{"n_kv_head": 3, "head_dim": 32, "vocab_size": 1024, "norm": "rmsnorm", "norm_place": "peri", "norm_eps": 1e-05, "rope_fraction": 1.0, "qk_norm": true, "parallel_block": false, "init_std_qkv": 0.0246, "init_std_o": 0.00657, "warmup_steps": 30, "decay_shape": "linear"}
MLP neurons of a small language model. Each row is named by its layer, matrix (gate and up: input weights) and neuron, and shows model dimensions 48-175. Each number is 500 + 40 x the weight over its row's rms, rounded and kept within 0 to 999. Numbers have three digits each. A neuron's up and down rows have the sign that makes its largest values positive.
Before each neuron's rows, "fires on" lists the tokens most often at its 100 highest values on Wikipedia text that the model never trained on.

fires on: " tr", " g", " sp", " p", " le", " t"
L9.gate341:509495527566432490488519524536545453485495504483477469514530515513537510433434442494523537444489455474494429468507518508459525462541475497549509524487489491459486509506489551535512429504475542482482560463486549548489386455399534508530476543506542471490557451472531476489515470546493526519518498473508455513519522471625430493499516480423583573494506525582476467512544463501563485561412
L9.up341:511499490562419473491573482518440510488501493535532561534532473486484517535462484510452521469575530503411497568506427489480496560530543447485543484460491474539483440574517549520485513509448561474497514544516490562501476544464509497547492478525440485536512516498558486475519513480526463478530458505495442462504501482455485528494497439508553486530434485538476500520410408461465461520517

fires on: "ear", "eat", "ing", "ild", ":"
L5.gate342:501522504524508510515464557463515539525439557504418416517507503510480482516562533496573584518542473449584536501475456511418477472474486443482495455462448468445538491463452521577461557541499495457466492510497565557473495447511499551502549544503476528506563487556550494479521515513519555494570527546434569561531470513491526459487516538516489492511472547520527541477440546475514477461498
L5.up342:555484492475504507502489470527466492556501466515468543595465569489494465520504519471497462491517529565534451534473501564474518531484491439565554483483506502572526494500516490477553520579587513522564511586491477486511534459465498478506614534527387505454531532534576530469484403522500487518550566493542617471576477500514540545495423479505486479478493460481464488402535513419488513456541

fires on: "."
L2.gate330:439560475462461486481522524463540505462503500534484456467593526542551518548484425423504448518444488525500546496468553476470474504553530557466443409405484474542448524495470501447479535503489495567466532534504456441524459427529489463475498529450508514525491564560450518543511451505466463450511572490502480522517464528497517489498458563545435423409480555488518478473509516483541504515481
L2.up330:452439490556480499404473495437557474535507525533489418558420391531506505535489440539507497458482571466524494545437497480447518446486601505518580493569577488500476441475520513521503469508523471506518499516481431502456472516447492485450513562527513556486505447515468525507555544485475486549512472480572427405462534524445539552508500474524515503584531490504425585475549505518530531559516

fires on: " sp", " w", "ed"
L7.gate321:498516425533460543460515424555435492480465439533484585528608509418482484453507408572551538521523485525456462535534556510552579471495508551462533508479346482454509494477568573521484458518498507449511506435478466434498485453532520596506531512567561529497493512545488527513519534446439555455483502511525580570559448517546472504537489456462514537477555495502526508541559574475517498539518
L7.up321:492539403564557461468557477514463462494554470498529470515490447492438562548484475479469477551470531479478476537528513489490462578518488415522445531447476434530449373453510513552464492464518461472526545497429519459540499574444454470446499463484478467404626459500526542538552514484488552500500569477412467526470561505484526502496506488432479491490514477565515497563470480447535523468495

fires on: "."
L3.gate64:506512465455480481416440520455547496495467498483524482543481412504529491571504474543583500508436562390563516539518506430503503502498537448500501484569481487610527472495513445439538501545503441566505566510372499524485458445514535464380476508488476565490454530563417552534475497503499553494552533471474474508483519511516518499455545497525497467518510466453542501490586552456478507481508
L3.up64:485518469482480440454529521444543515479487458517551485508489570568514510513461477477487430464493546465573561533576496479456533475464495494511533430523498454512548486542602487510490529519540504563483577516476454509492455538503534483443483494443448454500506500495473568466514561472442503518555550506503428434540480510431515470500464529513504460515564462556507518499498483494427621501456

fires on: "."
L6.gate125:408482504588428512465468571480497483498554546508500533478550425498489493513466542511549498510513523437484495422521495434458465506401560485490560539571516451471503456530478529494474470487513520472527479539492549538445539543506494508479459471530559492419490436577434515470592496586515429523497466534447480496471483564494560497466484528519559471462469468495566443524538388523504547468520
L6.up125:490506505460428478471490469503567520544517491549547462462565529455548493515469499478483477469427476481592495488517467492506493449546494534509541494556481519496474457445501561428542552469504445448523480451459502497515509496524561402489511517443578437471510472497473504482467561486519516510524476441475447439584545505521485545477470512477451409524517505420596467446494529538497464521531

fires on: "o", "os", "ang", "az", "u", "to"
L7.gate6:497470485577473508550529479526507446504457560519518533393500524504542522449496502444484521579505449464502486437530425441498536521533516489554465505538514440449494468506544460443543527478474506496399454488525467457511530610494512544435418515488505514521519480469522513529464443490482554476474439548469512519488367519511457514477540488415513531511482439474467489554535526464581546350449
L7.up6:481477449479555436473499492594557470572538471404557594472512472513470505500479467500496506506562438418491458537481501545507469399510553464460487488475524422480533488440546580449562567539529473407528474420525496490529494537546486492489465515434494585476478492545513525537441448490459491485535428525424526514494490502446453468545495495516489510496539536459499473432476502463486542557472

fires on: "ed", "ost", "old", "inn", "ased"
L7.gate239:532484521579496428503596540444460464461503525542513475502542469492540562512469514488522482512522452513510511534557493484505445527610438480477540534507460442536506452547515578579504453472512530485489522541532498510491453443455469604501536451541544541472536481458487512517494562469551532536552469549530531480496455480488495470568508508519492516404493489550527471512550474487422516517522
L7.up239:519627455473455495490461532496493511416516526500455490442505447476456525512483530548516475445480599528533530459489521501513534622528553572517553557416523509546516473502467471586451466474519517543511492498448523538448527536426484469507505455495480513481472485488497506497499461522570465539518510519471494610461547478462542533487469471465499525449520505486495571527486478495429487466445

fires on: " sp", " Eng", "ab", "an", "ot", "b"
L6.gate244:503466471512473507460486535394483525419517524480453491464523515411507496444525466517541440523573494420508518447561483566543500478529521542471448550477530460563470507501527583534513506527498480483518508567464513549551507577510545525430473514442472517549493482493475517542503495501510561452394446590548494493524552493488576574461555454497486548504490471422581488516510461385526446515461
L6.up244:462556456454532551413488495523481493537523475564494446509526426509442502549520535466489517573506502498434471470545478574481460527517513520485523515465488469492555409515497552512507596468507515512496513515528537476423548572530497526475501509419460480485536463540497513578504558541570484558540493491470517442452516544573483521506496447442482495503491459483557530493517495480493502470483

fires on: "at"
L3.gate53:448545518489496473426451492490513498543474513486465527498538541520476494485490451514503479535468522578461498450543526431515487473516569446488487520465517526514447521513529523544584417596577570572500493526458513499596506532520499562485442482460484444524502600515555458503465507508560535431526472495504429537437497471517480530472498574510503475568568510433461420461524480460516482500439
L3.up53:558491498472456436571504520472456518522490466562497568534512516446505454551505409477493519561427426566447456422564548490557489501549488503579572504507529519533569419470556528567451505479525552462553503559528467527520458559504528467518550532516478505484484451489515441504504459488498487538450547470462480466487485435483487535541485551504460529541443467494491504452531444425526473591492

fires on: "an", "ent", "at"
L2.gate307:521509558543430513513490539446469520555481558428493538476426459507456476575491363533508536479569449591418487531490521496528522503551516483578473504525506555507549482485559515523497475504438559487474462467462528500569549550562521507456401551444509493587466539518532494516527484559510451488487507448468471496514490497510536452466422561482452452481506562490514512413503553455522428456456
L2.up307:511513479487436468503454532461457495553465553492519556453549493467498450497550447479508587482566468583521449552535533540536527499485502492510498502473479476501481483511575470516494461550411489559488414514491510554509575586531511528514374473546455405585442416536471595498513421568513472523470458487520478565537484472468483463443478550477510556433481560534514503455483522452540435520454

fires on: "at", "g"
L2.gate313:505563515494578544557549528525557513537456425448495510492465508486507463471523543534436494504487558499580482431486456486492376510472457565531467484533504509509509466406456439520495483566523507590512534471509534456546493527486569605491503512449519457498481562558539537476515512522520547455507500475503444405492577465476489488598500487595610512508481497487505495524489489472553479493554
L2.up313:500492442519502570554507523490561502534476522489457530443549489421525485506513542513494463532421516541487479450458466562557444519520456519506467535457519548501476517407418451528482524561503526472530554480478499497497422552535529464593497545501448481480489545538545512479564490501421492537471490474456456506517523466483538473513445479536523551471522452486454473450531484406507511510526

fires on: "b", "ut", "al", "t", "am", " sub"
L10.gate173:464473526480486524510473482499478488539402506526482471516489490528461430473431497501569493437422511537510587488465524495466510551462488460543554504438521454455561607537545466530503487494440532553565497486541437493440476538479491455515492487472474523504491566515482398534478537580472630513537479533441490515521468537498459529527549428500512472519459531421589448494399514504443459407483
L10.up173:499525480552461441569487553519426485531511505536584528530441436492467423531525520501484503477508463483432433479491503517524491515531473535477524498488477583501533536411534439554484464468572447560552552521450506409454437472483476538492578494485437479521486488516540526500455566502523444487508476555471559467529523513496593483492478449443474504473477469511500536512446526595539458457472

fires on: "."
L5.gate45:373529514489420450440521475444557509501525586533503536573477426490533497530484428498494474521493513423467477540549496494552522487553536445456550479506424527513484486545507510434466521526474473485512483553545475519471558504462499466465480476460459474478544524592460528487615479490498508527498560388464467424535485545499522496497480531457525436512491487466506446424528463512508465502465
L5.up45:439495464516463441437517579478504461548474517526456486539498536516467472583493459485515472511496480426583514547502499484479590514503477519563595485566502445580536426455490523454559514531528482499493540582472526470500479475502486537476548527490502530463563521527542463452462508406504484526531503437444427518472523444488476491519533557462467508431514541459446460503466512499558510557509

fires on: ",", " when", " where"
L5.gate184:401470511499526501523544507498481487505560508535493455495461533507506538482508563493469541578548419523568531443527553549518454570480578515514482446423538499484478563416516505534456496503519514457532511541601470474524517584537473544446504545512460504510534503426495476485504495582543546547514436517574543457467475466486481547477507474474464487432470516548498485443535444505477505491546
L5.up184:526585439561503520538531563516513478454471521536452545445548542529488543448453567524533553497474434515530467520543492449530519502545466456472480610515530506464470474519486548518520531495540489515563470477504543498527473517503544482488455492480542539548440513458457527452396506513549473525500446490538520449508471548572472512554522485479509431574518416463511512397469359483459441459556

fires on: " |", ","
L7.gate36:518503521537521462578518493451463506608556468530431460563444513509468472534540500515511547499542521437495510494526441513503493463485483540507450409497493566474474537467561555506474510540489490455526470507499506585477577531524493469429528567501437456526471516383520507476551520523477526517527507524511474543493481533464590536555432501501485515468467444461461511509510522507485492505483
L7.up36:502531432543501382501473552493521500487483462464576482506493482512467483556513512528499554480533555561526479495434504438504571513523528443587511552489490442482511455502488480486556515493560566513505517463499542515529510523549454451558479490596512516529486562475422558501448511473498489475496415464497519493433507502528515526468471409510487537538474504511494508438472570520390461538622

fires on: "du", "it", "ct", "c", "d"
L6.gate98:426538484517511553492486512530621423536527484470484516465509502487516532504536546477517449515474457491578494522499471472540546455535488482454527529587502552545440447485576615545503569452534510497511549496513495477500511561463525438413556553468471516521471522473419506503611505438450555554521501484505495473537521524494496488599493545347547472524509527522491499525506501467496524482516
L6.up98:460510512548490537481486533520509488470472456505487485443579447430433508525530502448427454457468471547446552455462468504487473478482569511422520498473543530484450480540440484540461517444494553514472519407530570464501494511428465467441521446494475465563570430409530551473521552437408435511508485475482517412444488495502491466471499553458526517491491560502532498534522499533450466507555

fires on: "5", "ial", "7", "2", "0"
L2.gate323:557532540500506517473466530422545410466488493512544524468491470454487386545534483501455448478460472485531477422485536557478475459486521485469496496538473507506439459499557507517477498476456532523435504460460566577519494496452556490492542548500494468521463519462527518508531495486535553470515521469516498524451443488436472524473507448461477448496593545516492514508464499526489514533529
L2.up323:492476483476515547470441501551532479483560481562494458457476512494447470514545428547503504555394536462487530535488472513431456546530504517495489507551478554477523528486527470503472481539494477609465442547446617536452490465512518540473506529486585494456436460540536504501489524491529460493502544467485515457507507459526476472523576456441487505460516528537483527498469586552504486522485

fires on: "4", "1", "2", "5", "6", "0"
L3.gate134:527463514487497517493506501451526499509510524466527496498463494554431547526518525484489532413414467518470517550454570512575525466558569473431529484479435567483499474389464468540456503499469492519399498511400517475541520546541491543455483588484520493488546461465542557474465471530534468557492533479478509463560513472537506440447565481489503488458538560555546572487441525404467480467502
L3.up134:508518450418522478504487545514522488515520495504476462444528484544539458500508499471444512518473450454490482522522548534507517495549514460476450515557551508429479433535534556526476459510500560505396525483460530438543499560509509556431481580463554478509456479535498566497512461580536509498475529536475488496545520497603532532519564528534483488427559506544475489449470487520492489477518

fires on: "ass", "ent", "ion", "i", "or", "end"
L2.gate379:468519538498494518501494505468493474546495519494592549494564544432516435456530497445468520538444512456514522414513494533514461431454467502519498480470484481532486513479557559500498519498498581477536521497488482574428467537469528494496496538443475470541460512456465512555560513495560487416509578544485504547459511475559439493504515540473488518463448550476487559450567504470500392510522
L2.up379:376473446527445503474507458444431542563542394458539509480525462487522476459513516515511484511440536460470499497460536478446459507474420472498506491517472469491525492523496473556430472529523488466548473511519514530511494472531502473567432487466537430551513526440439611542490500557514439521481501403485417583530548441525426477524543552407550506516464521474425510504492528470563500516493

fires on: " g", " sp", " app"
L6.gate366:446485495524546480546594426500511540463558433511539407501488503495483519460561430520479471455509522510426536477517521558453470488487465492468552512514451524461502485413453535498489518516493452483497550463538611493478510531486543487546460410591497544552497559540562458608493496522486516522493485490557563526453504488514500534578490495462491548481429510515458557515484486405478515507531
L6.up366:562516537485484501465580500442503456466531500477518503483485474513439500545500458598450472525466512463500546562496545518504457544549482513518523482515464482498509489522421522614473439556535516437546565458450544515436470484451517431479507520492543460503460495483474482523592509559440511480557511527506519549486563491462489513526463468544527516491515360564552534562549466493504452550502